config = dict(
    d_mlp=2048,
    activation='swiglu',
    norm='rmsnorm',
    attn_scale=0.125,
    tie_embeddings=False,
    grad_clip=1.0,
    train_tokens=900000000,
)
MLP neurons of a small language model. Each row is named by its layer, matrix (down: output weights) and neuron, and shows model dimensions 192-319. Each number is 50 + 15 x the weight over its row's rms, rounded and kept within 0 to 99. A neuron's up and down rows have the sign that makes its largest values positive.
Before each neuron's rows, "fires before" lists the tokens most often just after its 100 highest values on Wikipedia text that the model never trained on. A number after a token or word is its count.

fires before: " " 32, " Party" 10, " Total" 6, " |\n" 5, " Representatives" 4
L2.down663:83 46 69 60 45 15 27 34 75 59 34 40 46 57 32 12 57 48 61 52 45 44 62 49 63 45 31 49 54 70 56 63 46 67 37 80 31 34 49 76 57 42 67 52 34 53 61 57 37 17 55 81 47 80 60 57 34 56 40 49 53 59 56 32 14 69 28 59 91 40 46 31 40 39 70 45 71 62 39 43 59 60 52 59 71 60 48 67 54 53 40 45 80 43 48 58 63 42 44 66 85 57 35 77 68 37 41 39 57 35 34 37 44 46 33 53 36 57 57 48 52 69 34 59 35 31 49 54

fires before: "1" 27, "6" 15, "3" 11, "4" 10, "2" 9, "5" 8
L2.down360:54 49 52 27 61 51 58 88 21 44 38 65 32 54 47 53 84 67 54 47 34 33 55 61 52 54 36 31 29 70 61 24 69 48 49 25 37 06 36 43 59 32 54 63 45 28 24 35 45 69 54 57 34 41 61 67 49 42 70 46 50 40 59 45 45 27 66 58 29 86 57 44 44 40 70 54 60 35 47 74 67 43 25 25 32 59 24 36 50 57 44 51 53 43 49 59 55 36 46 37 57 41 45 51 44 42 57 67 42 16 53 35 23 36 41 23 89 47 42 64 39 59 46 46 30 37 62 50

fires before: "5" 27, "2" 10, "7" 9, "6" 9, "8" 7, "4" 4
L2.down5:31 34 55 36 61 53 62 47 50 62 20 38 53 52 47 47 63 40 43 58 50 45 35 40 44 57 60 77 36 56 38 66 72 70 32 24 49 83 36 67 38 25 30 35 58 60 38 49 58 33 46 50 44 77 34 30 45 59 43 46 42 55 36 24 63 55 55 35 41 66 33 55 59 49 18 67 43 69 50 67 19 39 54 32 51 38 49 17 44 37 55 50 45 64 33 31 46 47 39 44 18 53 60 53 66 33 53 47 56 52 26 40 43 71 63 49 49 27 74 40 47 52 24 58 43 49 36 52

fires before: "0" 26, "8" 11, "1" 11, "7" 9, "3" 8, "2" 8
L2.down34:30 32 52 88 69 09 66 62 44 47 74 42 54 45 36 42 71 37 59 56 48 66 54 57 56 44 30 56 23 29 67 45 33 39 65 42 77 61 21 69 36 55 45 61 38 37 45 91 40 47 47 74 56 39 46 66 48 73 47 51 57 56 37 51 56 52 50 59 77 40 56 48 60 53 54 57 76 52 49 36 54 39 66 76 37 61 57 68 24 65 46 59 56 41 76 55 56 49 41 56 56 33 54 36 44 39 65 76 35 25 56 59 38 78 69 61 56 54 46 71 51 60 59 62 61 36 27 52

fires before: "1" 21, "3" 15, "4" 12, "2" 10, "7" 9
L2.down1378:60 45 46 44 31 76 38 34 32 72 31 56 50 68 37 69 33 31 44 49 44 38 47 72 41 49 34 49 35 48 60 51 35 56 55 34 47 67 49 52 28 47 82 42 31 45 61 36 16 47 42 42 65 45 52 59 63 49 61 73 70 41 63 73 46 62 49 41 42 39 37 50 45 28 28 50 35 39 52 85 81 45 59 49 38 70 72 36 48 19 50 55 36 37 44 15 63 53 13 11 33 40 34 57 35 31 52 48 35 44 33 84 62 59 45 51 48 43 52 25 53 41 54 48 80 57 37 47

fires before: " " 26, " |" 25, "ce" 5, "." 5
L2.down1265:67 52 57 66 52 52 29 37 55 67 44 54 47 57 72 63 45 65 73 40 44 57 60 52 56 56 49 34 39 61 53 50 49 80 34 38 73 49 45 73 61 77 42 24 60 51 51 49 40 47 42 08 38 42 57 22 45 23 28 15 51 45 43 55 67 39 46 17 41 59 66 53 42 63 53 53 61 57 51 29 24 48 63 65 42 57 73 64 65 31 59 51 59 65 44 48 47 43 56 35 54 70 64 31 31 70 33 55 48 64 61 68 27 88 57 59 51 38 56 39 42 43 52 57 55 61 65 57

fires before: " " 73, " −" 4
L2.down864:77 45 66 59 49 46 39 68 47 24 51 19 49 37 74 54 39 65 42 60 40 40 29 61 52 29 40 64 51 74 31 56 57 40 57 63 43 46 28 59 37 58 50 61 33 41 54 51 80 43 54 69 62 63 32 59 45 32 53 26 63 48 61 17 50 32 74 66 56 77 35 38 48 56 69 40 41 39 23 56 39 49 64 51 37 71 29 42 58 49 60 52 18 46 32 65 40 37 44 59 26 62 43 55 20 55 37 40 74 57 41 84 53 49 49 48 67 19 53 45 81 42 53 87 72 68 67 45

fires before: " |" 33, ":" 10, "′" 7, "″N" 4, "." 4, "–" 4
L2.down853:86 58 58 71 77 60 57 52 67 64 59 56 60 42 38 42 19 62 35 53 39 62 55 34 61 70 56 38 24 63 90 52 64 99 59 48 34 28 59 29 41 50 56 21 55 46 49 63 31 54 57 50 59 43 45 60 28 70 23 65 29 22 57 33 53 26 61 45 54 57 37 37 48 44 25 49 80 80 80 13 54 85 56 60 82 21 44 58 51 37 45 53 59 68 52 30 46 43 57 41 52 55 60 45 50 21 60 39 67 74 25 65 41 71 60 70 50 51 43 51 51 43 52 39 46 53 31 40

fires before: "-" 43, " " 12, "=" 9, " the" 4
L2.down381:61 59 38 53 59 41 63 51 21 46 48 22 70 48 57 75 55 62 57 40 47 51 31 38 44 60 39 41 38 79 37 45 52 54 67 69 48 28 60 63 02 41 53 34 75 49 48 46 69 79 58 54 44 28 52 42 60 63 27 06 58 46 55 57 40 37 71 67 60 66 55 68 34 27 68 44 34 49 51 68 68 67 24 55 56 51 50 50 73 56 38 51 46 55 50 56 27 40 49 77 43 44 61 27 10 58 64 40 61 40 71 63 60 32 44 29 43 66 55 72 59 76 44 40 39 52 40 55

fires before: "1" 57, "0" 9, "2" 6, "4" 6, "7" 4
L2.down1117:36 57 65 60 53 66 53 59 51 67 58 79 92 52 52 32 81 35 55 36 44 55 44 04 56 46 29 58 40 48 50 51 30 50 46 72 57 51 53 48 56 29 39 44 30 56 44 53 22 58 51 50 29 58 62 65 47 53 55 25 31 72 50 28 62 47 57 51 78 61 42 51 38 61 47 52 48 57 43 59 48 62 42 73 59 47 42 42 71 69 89 43 39 48 45 71 75 83 39 37 22 66 31 32 21 50 62 40 72 21 39 91 36 37 53 61 39 31 63 67 50 32 37 34 37 30 47 55

fires before: " " 99
L2.down1271:48 61 80 61 41 34 42 47 38 59 48 32 51 63 39 73 68 50 54 36 25 51 60 67 29 58 50 52 20 71 47 32 44 62 39 63 29 30 64 60 47 44 44 46 22 41 32 26 41 75 64 62 51 52 47 50 45 41 48 44 78 33 66 99 58 49 74 33 47 73 47 44 47 67 63 61 48 19 66 84 83 49 58 59 48 44 44 51 53 54 63 45 51 73 64 40 62 52 31 58 52 50 61 45 29 39 49 68 58 40 28 55 48 32 66 54 56 70 43 59 26 24 36 53 49 53 64 35

fires before: "0" 14, "9" 14, "7" 11, "5" 8, "6" 8, "1" 8
L2.down1076:58 43 53 55 41 46 36 48 61 56 26 60 65 64 24 43 47 80 57 72 61 52 44 57 43 64 57 49 50 50 58 53 01 46 60 45 36 51 57 38 43 74 24 42 03 30 74 56 94 35 59 59 25 55 70 51 51 69 58 74 39 19 47 37 36 51 21 25 58 68 40 51 59 76 72 20 55 35 65 39 53 41 51 43 42 37 64 39 53 41 53 64 54 49 55 28 47 32 58 51 59 65 70 33 50 57 45 39 38 63 55 32 65 55 54 57 40 56 41 37 72 73 50 44 63 54 37 33

fires before: "9" 16, "8" 16, "6" 12, "1" 11, "3" 9
L2.down256:43 64 53 54 39 52 57 23 60 28 45 32 42 51 47 82 25 43 65 34 47 38 49 56 40 42 25 36 85 60 33 50 37 42 63 38 56 40 28 40 34 46 50 52 75 63 41 36 72 36 35 58 43 65 49 45 44 48 46 44 80 61 24 44 30 36 56 72 73 44 46 77 21 21 52 25 57 29 37 61 67 70 57 21 24 44 54 41 70 41 46 51 32 49 75 25 43 20 35 78 74 55 22 60 67 31 51 48 36 38 53 58 37 75 66 13 44 70 57 43 65 80 41 59 43 48 44 69

fires before: " " 85
L2.down1469:74 42 40 68 38 65 71 33 23 61 67 49 50 42 45 33 43 58 42 55 39 51 53 53 58 44 66 44 53 25 64 22 77 76 52 53 35 48 39 52 46 45 67 51 37 77 32 41 69 35 54 59 19 75 45 53 56 41 48 61 59 56 13 52 15 74 86 25 19 78 56 38 64 32 46 45 53 44 58 46 67 51 68 40 64 81 47 47 58 46 65 70 38 13 28 74 48 39 49 47 64 47 51 77 20 58 77 40 58 27 76 33 27 35 38 48 42 33 47 63 58 50 33 56 58 36 67 41

fires before: "-" 31, "2" 14, "|" 7, ":" 5
L2.down101:59 03 23 49 62 45 29 71 29 53 47 43 35 72 34 58 73 66 62 51 42 50 60 38 72 77 48 58 57 36 64 65 63 23 47 45 46 65 48 25 46 56 57 32 46 45 41 66 46 53 46 27 39 67 67 67 37 39 49 24 72 54 58 70 35 44 76 64 41 56 71 59 41 59 48 55 29 56 53 29 44 54 44 54 84 51 71 57 32 64 40 47 64 57 45 43 69 39 61 09 34 52 59 51 30 35 37 36 33 35 51 51 61 56 26 35 36 48 37 21 56 61 61 53 60 47 25 29

fires before: "1" 24, "0" 22, " " 19, "3" 9, "4" 7, "2" 7
L2.down1688:73 34 56 34 50 56 47 38 64 55 75 81 70 69 38 66 42 49 45 70 61 69 53 71 59 39 52 48 26 62 60 48 49 68 42 66 49 64 60 35 34 51 53 34 51 39 43 53 38 52 67 59 40 42 69 70 48 62 78 64 72 49 75 73 46 52 58 47 56 32 47 46 44 24 35 61 32 31 66 58 85 34 48 32 60 29 45 37 33 43 49 25 20 47 35 28 34 62 25 39 38 13 56 55 84 36 52 82 18 59 43 57 62 19 44 24 60 69 50 34 58 43 66 42 87 30 33 54

fires before: "7" 16, "9" 15, "6" 13, "0" 10, "5" 8
L2.down1671:43 75 43 42 50 63 53 25 17 57 18 34 37 75 82 66 58 39 81 76 39 33 50 51 62 36 36 55 79 49 74 59 53 27 57 53 53 47 48 41 43 53 54 51 46 63 37 53 57 46 40 72 41 61 65 35 39 54 64 49 37 39 81 56 36 48 56 47 54 32 48 81 47 54 76 65 61 43 87 61 49 43 45 65 58 50 77 53 52 45 58 54 68 24 45 58 60 60 49 43 26 54 63 69 45 28 27 83 67 68 56 48 23 44 44 57 83 36 51 47 77 61 61 29 74 65 42 63

fires before: "-" 84
L2.down928:50 27 46 49 36 33 40 82 66 27 65 46 44 40 32 46 69 65 26 56 45 43 19 72 39 50 68 32 28 68 59 83 68 65 69 47 41 51 54 24 48 29 38 54 61 64 57 61 36 76 57 56 21 54 38 46 61 69 50 12 46 62 61 66 37 36 65 67 53 46 56 82 39 76 52 39 74 55 41 76 40 70 47 70 37 52 43 49 46 52 36 57 46 17 66 60 38 55 43 73 55 41 43 40 08 53 63 38 29 32 69 29 50 53 42 41 42 74 39 59 66 32 70 62 45 20 38 75

fires before: "0" 22, "1" 20, " " 16, "2" 12, "3" 9, "4" 7
L2.down1792:48 55 57 53 58 41 53 27 26 62 60 63 65 66 44 72 54 50 35 59 72 32 32 67 53 37 46 35 44 46 34 73 57 63 54 23 46 30 47 46 52 52 55 18 64 50 43 44 54 61 64 39 58 67 57 30 40 46 46 79 50 61 56 32 43 55 35 59 42 51 45 41 60 57 29 56 42 24 32 64 53 33 95 40 53 66 46 37 29 50 29 37 30 45 42 45 48 52 38 49 41 55 18 55 82 33 51 49 33 29 59 40 77 31 52 37 42 35 59 56 66 59 43 38 21 43 44 71

fires before: "|" 50, "-" 22, " " 6
L2.down442:68 38 19 31 29 47 44 25 33 54 31 55 29 64 20 33 40 58 72 49 51 67 58 39 40 68 22 53 42 40 56 54 50 54 38 45 65 22 50 64 45 37 69 64 54 57 43 42 53 54 35 32 27 76 62 70 38 52 23 47 68 68 61 51 66 37 37 32 70 28 49 55 37 48 71 60 80 69 36 54 63 58 34 43 45 45 53 41 64 48 46 40 57 49 55 50 51 49 66 55 33 61 57 65 56 52 77 28 65 53 53 57 40 70 52 46 64 44 43 53 62 58 79 59 78 58 54 81

fires before: " " 28, " |" 26, "|---|---|---|---|---|\n" 9, " Party" 6, " of" 4, " |\n" 4
L2.down1267:45 47 54 25 48 66 30 51 48 51 44 39 52 40 53 41 70 68 53 65 31 56 51 52 65 41 44 72 55 51 41 38 39 55 63 66 36 53 57 37 53 76 49 33 49 41 68 58 38 42 39 45 50 42 41 81 51 50 52 27 61 61 55 45 57 82 53 57 65 39 71 39 30 59 66 49 21 48 54 53 48 35 57 44 33 39 51 38 70 47 93 41 40 35 49 33 49 62 52 55 44 68 45 80 09 53 36 50 43 54 66 92 63 37 66 66 26 87 62 29 22 19 30 84 54 38 75 31

fires before: " " 96
L2.down552:27 57 53 50 48 59 56 77 49 61 36 66 76 41 29 49 34 48 46 53 58 27 17 55 34 68 72 24 22 06 54 63 53 60 56 30 51 56 68 53 57 60 48 74 65 65 44 38 79 53 61 51 46 75 50 34 46 40 36 68 44 48 52 58 60 28 49 48 51 30 38 30 47 54 36 63 63 33 76 72 62 68 66 41 62 71 56 38 24 32 16 52 44 45 53 33 72 32 62 65 29 67 79 53 41 47 59 38 38 61 62 68 40 63 48 51 64 40 37 39 63 44 67 58 44 60 75 80

fires before: "|" 26, "-" 12, "===" 7, "==" 5
L2.down1750:68 31 43 52 26 48 70 46 54 40 35 70 56 25 40 31 16 29 70 62 48 59 56 66 32 18 50 46 31 61 59 36 59 61 41 81 79 52 48 22 54 28 56 49 31 36 64 48 34 32 32 33 30 48 57 54 49 66 42 35 66 39 44 41 55 37 65 45 62 39 31 52 33 50 42 56 40 50 48 67 61 39 23 54 72 37 49 50 53 53 30 36 45 70 50 55 65 40 26 60 68 41 72 49 21 47 67 37 52 54 45 44 58 49 65 78 74 53 57 54 44 55 60 61 59 54 58 12

fires before: "0" 31, "1" 18, "9" 13, "2" 10, "." 5, "8" 4
L2.down358:86 50 60 43 78 60 56 43 39 34 53 41 14 41 51 61 65 68 72 31 23 58 52 47 45 59 66 25 27 87 77 64 34 25 56 50 44 11 46 20 57 72 38 56 66 58 41 44 63 59 19 80 21 66 74 42 32 45 37 54 40 48 42 42 45 64 44 71 37 53 70 58 45 59 44 44 58 41 52 50 36 44 19 35 42 38 41 46 55 60 60 34 82 47 67 70 44 35 44 56 61 50 66 33 46 40 82 32 28 68 45 57 58 40 62 37 43 76 61 67 50 62 36 49 44 49 41 47

fires before: "0" 40, "5" 22, "6" 5, "3" 4, "9" 4, "1" 4
L2.down1728:45 60 36 54 33 65 48 65 45 74 46 57 60 51 69 64 60 54 36 60 37 47 43 30 70 80 59 42 33 73 32 68 43 52 54 62 46 74 37 33 54 57 27 36 53 14 49 53 30 40 25 39 68 29 37 85 64 68 56 59 40 43 38 77 56 60 44 13 55 71 60 57 51 29 33 73 61 53 91 54 49 38 60 68 61 60 62 40 44 61 68 50 50 39 72 65 65 75 79 15 39 52 64 40 37 48 61 53 18 28 49 58 56 71 53 46 04 54 49 53 43 26 38 35 62 56 62 60

fires before: "-" 80, "yan" 7
L2.down1637:42 62 44 75 70 61 47 61 52 57 71 68 47 68 33 43 55 40 38 55 63 68 51 50 44 44 29 50 44 55 46 34 58 77 58 41 55 52 56 62 27 45 70 48 37 55 59 64 51 46 67 58 15 67 38 52 61 44 30 30 51 43 64 30 58 36 57 46 69 58 60 50 63 78 50 59 42 19 41 47 09 60 50 47 67 22 80 64 66 32 45 46 51 42 16 47 63 29 50 99 61 50 36 31 40 48 48 46 71 44 77 46 30 50 44 34 48 54 45 47 50 38 52 55 46 43 33 56

fires before: "3" 43, "4" 17, "2" 6, "1" 6
L2.down78:67 49 48 66 37 34 37 51 40 47 87 50 55 54 29 48 92 47 29 68 35 23 54 61 35 55 43 39 55 69 45 41 59 50 67 47 57 60 36 20 47 43 39 40 38 67 24 34 51 65 22 25 56 37 46 66 47 62 44 49 60 52 22 40 62 58 56 47 48 22 49 75 47 55 34 38 55 56 22 44 63 24 59 62 44 26 59 45 68 56 46 36 45 50 42 28 21 64 52 47 43 51 57 40 45 48 71 53 33 51 62 42 32 58 54 45 29 44 46 44 40 19 71 97 79 38 33 30

fires before: "1" 45, "0" 42, "2" 6, "3" 4
L2.down1465:58 75 64 54 55 28 37 54 40 59 20 61 88 42 58 56 62 64 30 66 08 55 48 59 52 62 74 30 29 45 48 65 28 49 40 56 57 80 72 64 41 60 57 44 06 33 22 37 58 26 50 60 40 35 55 55 84 42 38 61 59 41 49 52 63 71 36 42 38 69 49 49 59 42 39 51 61 37 41 43 46 62 34 33 71 85 44 60 52 52 55 40 49 70 39 53 61 61 44 69 46 86 50 25 42 34 53 45 44 38 24 72 62 63 49 30 34 49 53 46 52 44 45 61 53 63 28 58

fires before: "2" 43, "0" 9, "=" 7
L2.down1932:57 62 53 41 49 23 61 49 38 46 66 40 33 47 88 46 35 26 58 69 40 31 55 57 27 67 16 64 48 44 67 60 54 26 52 51 54 58 58 39 40 42 47 19 36 49 52 42 56 67 47 36 68 69 31 27 33 39 63 43 47 74 75 41 67 55 44 54 63 40 36 51 57 51 68 48 31 46 63 50 93 36 35 50 57 57 44 63 59 59 55 52 47 37 75 25 48 85 53 58 56 48 27 51 72 44 46 63 42 79 41 77 32 50 63 53 41 54 51 57 43 34 61 57 83 48 56 61

fires before: " " 16, "1" 14, "0" 14, "2" 13, "3" 9, "4" 8
L2.down685:44 41 48 75 66 24 33 42 56 86 50 76 57 73 68 76 15 52 38 58 61 31 47 63 66 55 37 51 45 40 64 55 44 46 62 44 34 42 60 53 56 41 67 63 41 62 62 32 51 73 44 41 67 43 26 39 35 41 48 52 46 61 37 82 48 63 41 41 35 47 39 57 47 62 31 60 51 49 40 72 38 20 87 69 42 56 52 27 48 43 31 38 28 55 67 48 45 74 45 27 08 53 34 74 72 58 17 56 39 34 39 36 59 36 50 48 71 38 40 45 72 65 52 44 43 48 57 75

fires before: "1" 24, "3" 23, "2" 12, "4" 11, "0" 7
L2.down938:52 58 44 34 58 51 66 63 40 53 45 29 66 56 62 70 80 46 55 28 60 37 32 31 59 41 58 72 50 51 54 67 66 64 67 50 63 61 69 72 51 58 60 43 61 44 51 51 65 58 32 36 67 58 40 33 46 67 36 78 46 64 12 42 32 61 50 62 56 52 25 60 52 69 43 65 49 41 49 59 32 47 73 64 47 35 35 70 71 61 56 38 52 64 25 56 19 36 31 35 31 56 40 45 56 35 37 50 38 38 38 79 58 46 69 62 61 45 50 80 48 44 63 38 43 59 50 78

fires before: " |" 43, " (" 10, " " 4
L2.down2036:42 80 57 40 34 76 54 65 58 40 50 74 41 59 76 65 55 45 65 52 50 48 47 56 58 33 88 70 60 40 46 44 45 44 85 58 09 65 51 51 70 57 48 61 33 49 45 39 45 57 36 44 64 51 56 65 57 56 46 34 46 54 29 53 56 76 64 34 46 47 66 44 53 48 38 43 44 49 50 39 49 51 61 44 65 42 44 23 55 50 42 42 50 36 50 77 37 42 59 30 56 35 64 56 52 28 55 38 48 47 45 47 78 32 47 63 43 32 45 51 68 68 49 74 56 26 25 47

fires before: "9" 32, "0" 12, "6" 7, " is" 7, "7" 6, "5" 5
L2.down727:33 48 70 13 51 50 50 69 31 28 59 65 35 54 52 39 56 52 57 51 55 43 38 41 33 46 62 62 48 66 50 75 56 64 52 31 42 40 51 45 54 31 26 63 52 61 62 76 36 46 34 68 75 49 63 39 53 32 74 46 61 30 45 56 54 54 37 64 36 44 73 44 52 43 40 61 44 83 40 59 83 44 51 40 48 60 32 21 73 34 46 41 71 58 64 59 21 62 63 59 50 32 15 38 54 35 22 42 49 47 43 68 65 55 30 63 58 52 66 55 63 61 81 90 40 75 72 49

fires before: "2" 35, "3" 19, "4" 11, "5" 7
L2.down339:60 68 77 38 58 61 61 60 49 45 38 29 49 33 67 70 35 32 55 67 28 54 74 35 29 44 63 60 63 17 56 59 42 55 27 44 44 56 49 34 39 58 33 26 51 43 17 36 60 53 22 25 49 60 71 57 66 60 57 73 68 67 29 66 44 33 54 90 65 66 45 55 40 50 42 49 37 42 67 63 48 44 64 99 27 54 50 51 55 61 57 18 55 39 39 39 46 80 35 54 78 66 49 66 50 70 38 07 63 51 57 46 57 59 52 37 39 68 81 51 50 25 28 52 50 46 48 65

fires before: "1" 24, "6" 10, "4" 8, "2" 7, "7" 5, "5" 5
L2.down1429:36 50 16 57 47 49 51 54 33 29 37 48 41 41 34 64 81 60 35 59 65 52 46 53 47 61 21 56 46 56 33 49 49 41 34 52 60 42 57 65 52 69 31 24 74 67 24 27 33 61 45 48 49 53 59 31 41 50 57 57 45 44 87 40 68 52 66 58 53 57 60 52 46 62 63 77 25 56 41 34 47 53 39 34 70 45 39 48 53 27 57 43 17 48 62 13 23 25 38 51 41 48 16 38 78 50 74 63 48 55 55 87 33 19 45 27 76 47 63 41 41 34 62 43 48 45 48 62

fires before: " |" 22, "." 17, "," 6, "6" 6, "\n" 5, "0" 5
L2.down2:88 49 50 43 44 40 47 30 59 19 47 32 13 57 58 44 51 35 25 24 47 48 48 88 49 37 59 66 49 61 49 54 51 59 37 75 41 27 65 35 41 37 59 70 26 53 72 55 36 46 34 59 38 41 48 24 58 52 21 45 47 51 34 67 31 68 52 52 58 62 82 42 31 58 70 31 51 60 08 26 52 41 20 70 45 51 66 59 69 72 56 44 54 39 90 46 22 37 50 43 37 63 58 60 35 55 50 67 46 50 64 60 50 39 55 51 50 62 51 52 39 45 63 49 55 64 49 54

fires before: " " 58, " |" 9, "\n" 5, " −" 5
L2.down998:77 34 52 47 78 54 37 55 51 76 54 60 45 79 56 52 53 82 43 27 34 51 63 37 68 36 43 40 54 51 35 53 53 50 67 38 23 51 48 65 37 67 29 34 68 60 37 31 80 50 40 41 63 74 63 44 69 26 60 65 65 57 45 63 21 65 32 48 47 70 62 40 39 30 40 51 42 36 57 45 39 18 63 54 54 53 29 36 65 72 39 68 62 69 38 71 47 57 40 37 31 61 46 51 82 53 36 46 78 37 65 40 44 37 16 62 44 29 27 52 59 69 32 60 40 68 60 63

fires before: "-" 44, "|" 6, ")" 6, "\n" 4
L2.down1312:63 69 55 52 45 38 47 54 57 34 39 39 69 49 76 53 55 67 37 53 52 63 56 38 76 42 68 36 41 55 39 59 63 48 48 42 38 65 43 51 48 40 67 61 54 78 54 75 62 67 42 67 34 45 33 47 60 67 60 00 52 61 37 26 65 29 50 74 76 42 40 45 31 48 63 48 33 30 38 55 80 73 32 58 50 44 56 50 85 69 49 38 45 61 49 61 39 43 77 49 53 56 45 46 01 64 62 57 34 53 73 57 57 36 70 46 33 48 43 68 51 27 60 52 36 30 52 41

fires before: "1" 24, "2" 18, "." 9, "4" 9, ")" 4, "|" 4
L2.down1064:53 54 46 32 68 51 42 36 50 62 44 30 48 64 60 34 62 51 52 39 31 52 64 25 28 36 51 76 34 68 44 23 27 50 61 44 38 43 54 41 77 49 36 30 35 43 58 33 60 50 35 46 62 34 54 32 40 59 62 66 35 66 18 28 52 50 53 71 41 40 52 61 43 41 51 54 17 45 55 42 31 53 28 77 48 39 31 29 83 30 65 50 59 50 54 32 42 53 54 65 37 37 56 61 59 62 59 31 46 65 54 34 17 50 74 56 37 62 50 33 22 48 44 57 58 49 72 11

fires before: "0" 14, "7" 11, "4" 11, "3" 11, "5" 11
L2.down280:32 53 60 52 17 15 32 54 53 61 42 50 70 50 28 79 56 56 50 62 52 59 67 55 63 41 29 27 22 36 77 54 35 60 77 57 61 35 62 47 67 49 30 71 44 46 43 44 60 39 37 80 26 48 62 52 36 52 50 48 49 39 51 45 78 41 36 42 55 28 43 67 62 44 73 45 45 36 36 50 48 43 53 28 60 37 62 62 34 64 57 28 20 46 42 61 45 23 49 37 66 52 68 54 56 35 13 68 36 36 81 28 37 61 50 38 49 50 59 56 36 65 74 38 48 71 49 58

fires before: "." 28, "3" 11, "1" 9, "2" 9, "6" 8, "4" 8
L2.down1391:54 45 67 58 49 36 40 28 43 65 42 63 61 48 49 56 51 62 48 25 35 49 65 36 54 52 64 38 61 54 43 68 40 35 46 44 50 30 22 49 51 55 61 48 58 31 30 42 54 31 50 57 61 80 33 50 43 66 54 36 52 69 24 44 58 37 58 87 40 61 50 61 72 29 52 60 58 50 30 71 67 52 42 40 72 80 34 50 42 42 39 34 70 03 71 06 33 53 29 63 34 47 51 50 48 43 66 46 36 28 48 70 51 60 38 46 32 62 49 49 99 49 59 44 48 36 66 36

fires before: "4" 24, "7" 9, "3" 6, "6" 6, "5" 5
L2.down1438:60 55 32 49 52 60 53 51 55 49 38 36 60 57 52 65 82 52 74 28 50 47 44 52 73 51 41 71 36 78 30 50 53 57 58 45 68 85 50 57 53 61 59 31 72 53 32 44 61 58 35 21 74 50 42 32 62 47 64 51 55 44 38 40 56 65 48 65 52 64 36 82 53 56 25 47 52 71 58 51 44 18 50 68 38 68 31 36 69 53 64 39 33 49 51 51 40 38 38 16 44 61 34 36 33 71 46 33 52 49 69 20 43 45 50 55 41 35 38 54 47 40 54 49 48 48 30 65

fires before: "9" 61, " |" 8, "0" 7, "1" 4
L2.down852:41 65 45 16 49 51 29 41 19 48 41 64 71 51 48 43 58 41 50 44 34 43 61 50 42 44 47 49 33 86 53 56 45 51 39 53 67 50 42 47 55 56 31 49 67 58 41 53 46 59 39 22 63 45 74 24 53 30 45 76 32 47 60 45 35 69 40 50 55 38 53 47 50 60 25 49 25 48 27 57 77 50 61 32 51 60 18 45 55 26 30 43 46 64 32 36 55 66 52 66 53 55 59 37 59 60 66 54 29 57 10 75 45 52 58 39 69 28 64 00 50 57 40 52 47 57 38 60

fires before: " " 34, " (" 21, " |\n" 5, " round" 4
L2.down648:68 65 53 46 17 36 32 26 56 72 38 42 77 60 34 61 64 48 66 82 67 41 58 41 15 47 37 49 81 84 66 52 64 34 45 62 37 57 39 51 58 61 63 44 68 57 33 43 43 59 32 71 60 50 66 51 40 32 53 27 61 47 45 47 39 38 61 61 70 72 33 43 47 43 31 60 60 52 33 42 55 69 61 30 74 54 34 54 39 66 41 55 35 44 66 52 41 63 69 43 38 08 52 63 58 76 75 35 27 25 52 50 34 54 38 78 68 33 49 45 80 42 53 59 71 49 71 66

fires before: "-" 44, " " 22, " (" 8
L2.down542:95 65 42 70 61 21 46 67 25 48 74 50 49 51 42 60 35 56 57 45 45 38 48 22 78 54 26 48 38 64 48 26 44 48 50 47 36 67 37 75 66 34 65 25 44 45 47 57 22 44 46 52 53 51 40 48 80 47 62 24 47 55 48 42 55 55 87 83 48 51 50 50 37 50 52 52 48 44 37 66 41 56 57 62 31 32 34 47 74 55 43 38 33 91 35 49 49 44 61 80 60 28 69 17 66 48 47 80 35 42 64 55 41 51 33 36 66 42 38 39 71 41 40 47 48 35 52 50

fires before: "0" 21, "1" 18, "2" 15, "4" 10, "3" 9, "8" 7
L2.down1211:39 63 41 63 51 48 44 53 49 53 49 31 54 39 33 44 37 35 59 36 34 44 28 54 38 57 58 39 42 92 61 50 51 54 39 53 78 50 61 67 51 51 58 59 35 40 19 41 40 79 37 18 56 37 46 48 38 61 49 77 68 37 46 55 61 56 41 40 40 26 31 13 40 48 45 46 73 36 52 45 95 42 24 41 71 57 45 35 92 35 42 54 58 33 64 32 42 69 36 54 28 68 48 50 45 43 64 65 35 82 30 62 55 54 58 36 14 60 32 58 41 11 42 59 71 33 70 25

fires before: " " 39, " (" 24, ":" 7, ")" 6, " of" 4
L2.down1622:71 38 62 56 68 61 30 38 47 61 75 19 46 31 66 08 50 38 62 41 56 35 56 54 14 73 41 53 33 69 35 40 83 49 38 57 59 44 38 40 57 83 63 81 54 56 69 46 60 22 31 75 41 39 48 14 65 49 58 37 38 26 48 48 18 75 40 58 46 69 71 36 55 66 49 58 18 55 22 47 56 43 45 26 39 91 58 40 39 53 51 69 49 32 51 52 39 00 43 69 27 66 44 65 47 47 40 29 43 58 53 50 52 42 16 37 78 61 57 47 44 39 42 72 64 47 58 59